{"intermediate_size": 512, "init_std_up": 0.0262, "max_grad_norm": 1.0}
MLP neurons of a small language model. Each row is named by its layer, matrix (gate and up: input weights) and neuron, and shows model dimensions 16-79. Each number is 200 + 30 x the weight over its row's rms, rounded and kept within 0 to 999. A neuron's up and down rows have the sign that makes its largest values positive.
Before each neuron's rows, "fires in" lists the words (lower case) most often at its 100 highest values on Wikipedia text that the model never trained on.

fires in: "s"
L2.gate106,224,203,192,210,200,204,153,242,219,175,140,232,173,195,232,211,203,203,162,221,206,177,178,239,216,207,222,173,278,246,207,189,236,247,189,160,201,177,191,190,139,225,135,203,143,156,196,190,204,147,154,176,223,241,188,234,153,235,264,172,212,238,157,159
L2.up106,236,169,242,169,191,184,137,205,242,184,153,197,222,221,271,192,159,143,218,239,192,156,206,230,210,174,192,160,217,204,248,226,161,216,195,174,181,176,178,188,182,220,210,211,127,153,257,204,179,179,214,188,249,257,209,196,194,232,204,246,187,209,209,219

fires in: "also", "hit", "through", "throughout", "further"
L2.gate216,219,200,154,220,230,199,128,208,211,177,233,188,203,200,254,180,131,207,221,201,197,224,182,145,197,130,215,170,198,185,217,174,193,238,181,218,175,203,241,207,209,208,234,195,211,181,184,144,175,248,213,248,152,215,138,209,277,197,228,219,190,156,219,202
L2.up216,156,174,140,163,219,173,184,185,190,211,163,175,182,170,214,166,179,166,223,250,197,166,204,157,204,238,221,174,173,172,185,202,194,234,241,175,169,196,219,201,178,181,214,232,154,148,129,230,199,203,152,226,204,185,133,243,204,190,191,164,236,233,170,187

fires in: "its", "s", "his"
L2.gate363,223,219,224,172,219,158,175,226,252,194,141,174,198,208,231,206,114,210,225,221,212,230,169,239,237,165,191,155,214,204,192,268,191,187,184,241,195,182,117,234,185,149,195,198,153,190,174,228,136,225,182,169,231,195,181,190,187,237,186,221,200,219,216,239
L2.up363,197,177,198,182,185,146,160,263,257,196,200,205,180,226,170,232,175,212,213,235,163,243,197,242,214,178,207,233,264,228,209,246,164,226,209,220,158,210,161,205,205,198,207,174,198,207,234,187,146,190,185,227,200,138,209,177,159,155,223,197,171,241,252,187

fires in: "2025", "2022", "2021", "2020", "2024"
L2.gate173,148,185,198,205,150,198,149,185,207,163,204,244,190,168,222,261,169,211,230,152,235,126,210,229,213,204,237,239,196,228,200,193,175,222,149,158,219,184,243,275,128,226,239,168,228,229,188,206,247,158,209,234,234,207,235,221,179,188,206,274,187,252,173,186
L2.up173,196,246,195,229,204,209,151,188,240,182,173,220,197,232,236,218,263,190,228,231,218,219,253,246,202,257,179,157,217,164,212,141,218,201,197,173,155,184,237,243,184,221,212,201,120,186,178,198,148,197,219,218,251,161,231,262,228,185,196,215,195,227,179,199

fires in: "also", "other", "center"
L3.gate109,189,223,213,157,234,173,156,232,223,162,256,196,220,192,229,236,176,184,170,220,171,223,198,157,198,182,249,171,206,202,177,119,208,222,225,225,157,181,207,257,231,202,223,157,234,217,227,170,174,205,203,193,133,207,209,214,204,184,211,209,220,217,200,190
L3.up109,209,233,213,127,152,175,194,220,150,206,135,175,196,210,190,223,209,223,169,267,155,202,208,210,191,166,181,175,161,200,218,234,198,192,205,186,169,211,211,242,192,192,221,174,211,173,201,234,258,230,203,146,229,208,220,193,231,209,178,157,173,161,200,216

fires in: "s"
L2.gate324,193,170,184,223,200,204,250,208,182,219,206,186,182,247,201,193,190,178,188,245,255,187,151,242,192,215,228,174,216,211,225,216,176,226,173,188,208,213,191,177,230,166,196,240,145,245,183,200,145,178,185,278,210,202,179,163,176,201,189,185,152,188,164,226
L2.up324,219,158,254,138,198,228,214,221,187,211,206,210,183,280,202,201,232,215,182,176,286,162,195,201,175,186,159,210,266,197,200,250,143,221,158,204,242,139,207,208,201,181,214,225,116,214,216,159,199,175,198,182,214,239,186,157,165,154,207,202,175,158,204,208

fires in: "on", "as", "one", "association"
L2.gate299,181,162,184,218,213,237,209,157,222,158,119,191,240,209,127,213,206,163,184,176,133,202,220,171,191,188,155,235,191,243,210,187,233,203,249,172,210,195,194,206,195,209,171,223,191,174,238,168,192,211,189,152,189,219,212,261,207,205,268,229,194,220,179,149
L2.up299,193,191,237,187,288,252,257,132,217,145,165,147,231,207,145,163,200,171,169,192,192,219,188,185,192,228,205,178,235,156,172,183,239,174,263,265,210,168,126,194,209,191,178,245,187,180,219,199,170,173,184,155,168,225,219,219,187,224,234,186,183,250,212,193

fires in: "men", "moved", "left", "children", "population", "records"
L4.gate356,200,167,212,207,217,183,192,234,181,179,188,185,236,201,224,160,168,188,207,220,210,216,194,172,160,200,209,212,248,186,138,166,212,219,236,217,137,192,215,153,153,183,193,258,215,229,174,189,191,244,205,234,189,196,228,206,218,148,195,160,193,235,168,236
L4.up356,231,119,200,189,278,162,198,196,228,150,173,214,188,157,180,243,167,205,222,213,234,154,231,209,228,175,188,171,202,190,168,150,246,173,221,173,193,204,187,212,197,220,147,174,219,186,193,149,233,204,251,206,197,180,161,184,213,251,228,195,253,198,161,204

fires in: "where", "when", "way"
L5.gate96,190,237,246,173,189,241,213,197,168,172,159,191,210,178,229,156,164,229,208,185,164,193,186,236,210,128,243,228,215,214,153,225,230,182,229,219,212,216,164,140,214,194,159,232,202,241,229,224,175,190,165,211,190,212,198,208,214,273,213,229,190,217,240,202
L5.up96,179,228,230,160,195,218,268,198,227,230,171,192,162,220,199,174,161,246,183,144,154,192,186,228,198,201,175,186,245,172,177,194,165,206,208,237,195,237,173,187,239,130,160,235,199,185,204,266,164,218,164,220,235,146,197,137,198,270,215,226,197,202,230,207

fires in: "2022", "2025", "2020", "2021", "2024"
L4.gate342,167,276,211,138,161,231,168,200,189,235,147,223,193,203,215,188,207,216,235,166,238,199,183,160,197,178,180,243,189,236,228,197,209,179,165,194,218,237,182,187,168,213,213,179,184,234,203,228,194,236,160,224,197,231,216,207,215,189,170,169,181,233,206,203
L4.up342,167,194,218,175,167,219,196,216,220,214,202,182,223,185,180,240,202,223,221,206,233,235,205,164,177,231,179,225,169,142,197,157,166,211,222,174,187,175,172,219,165,197,229,230,256,197,175,200,264,216,181,268,286,220,208,231,201,171,220,206,192,258,236,189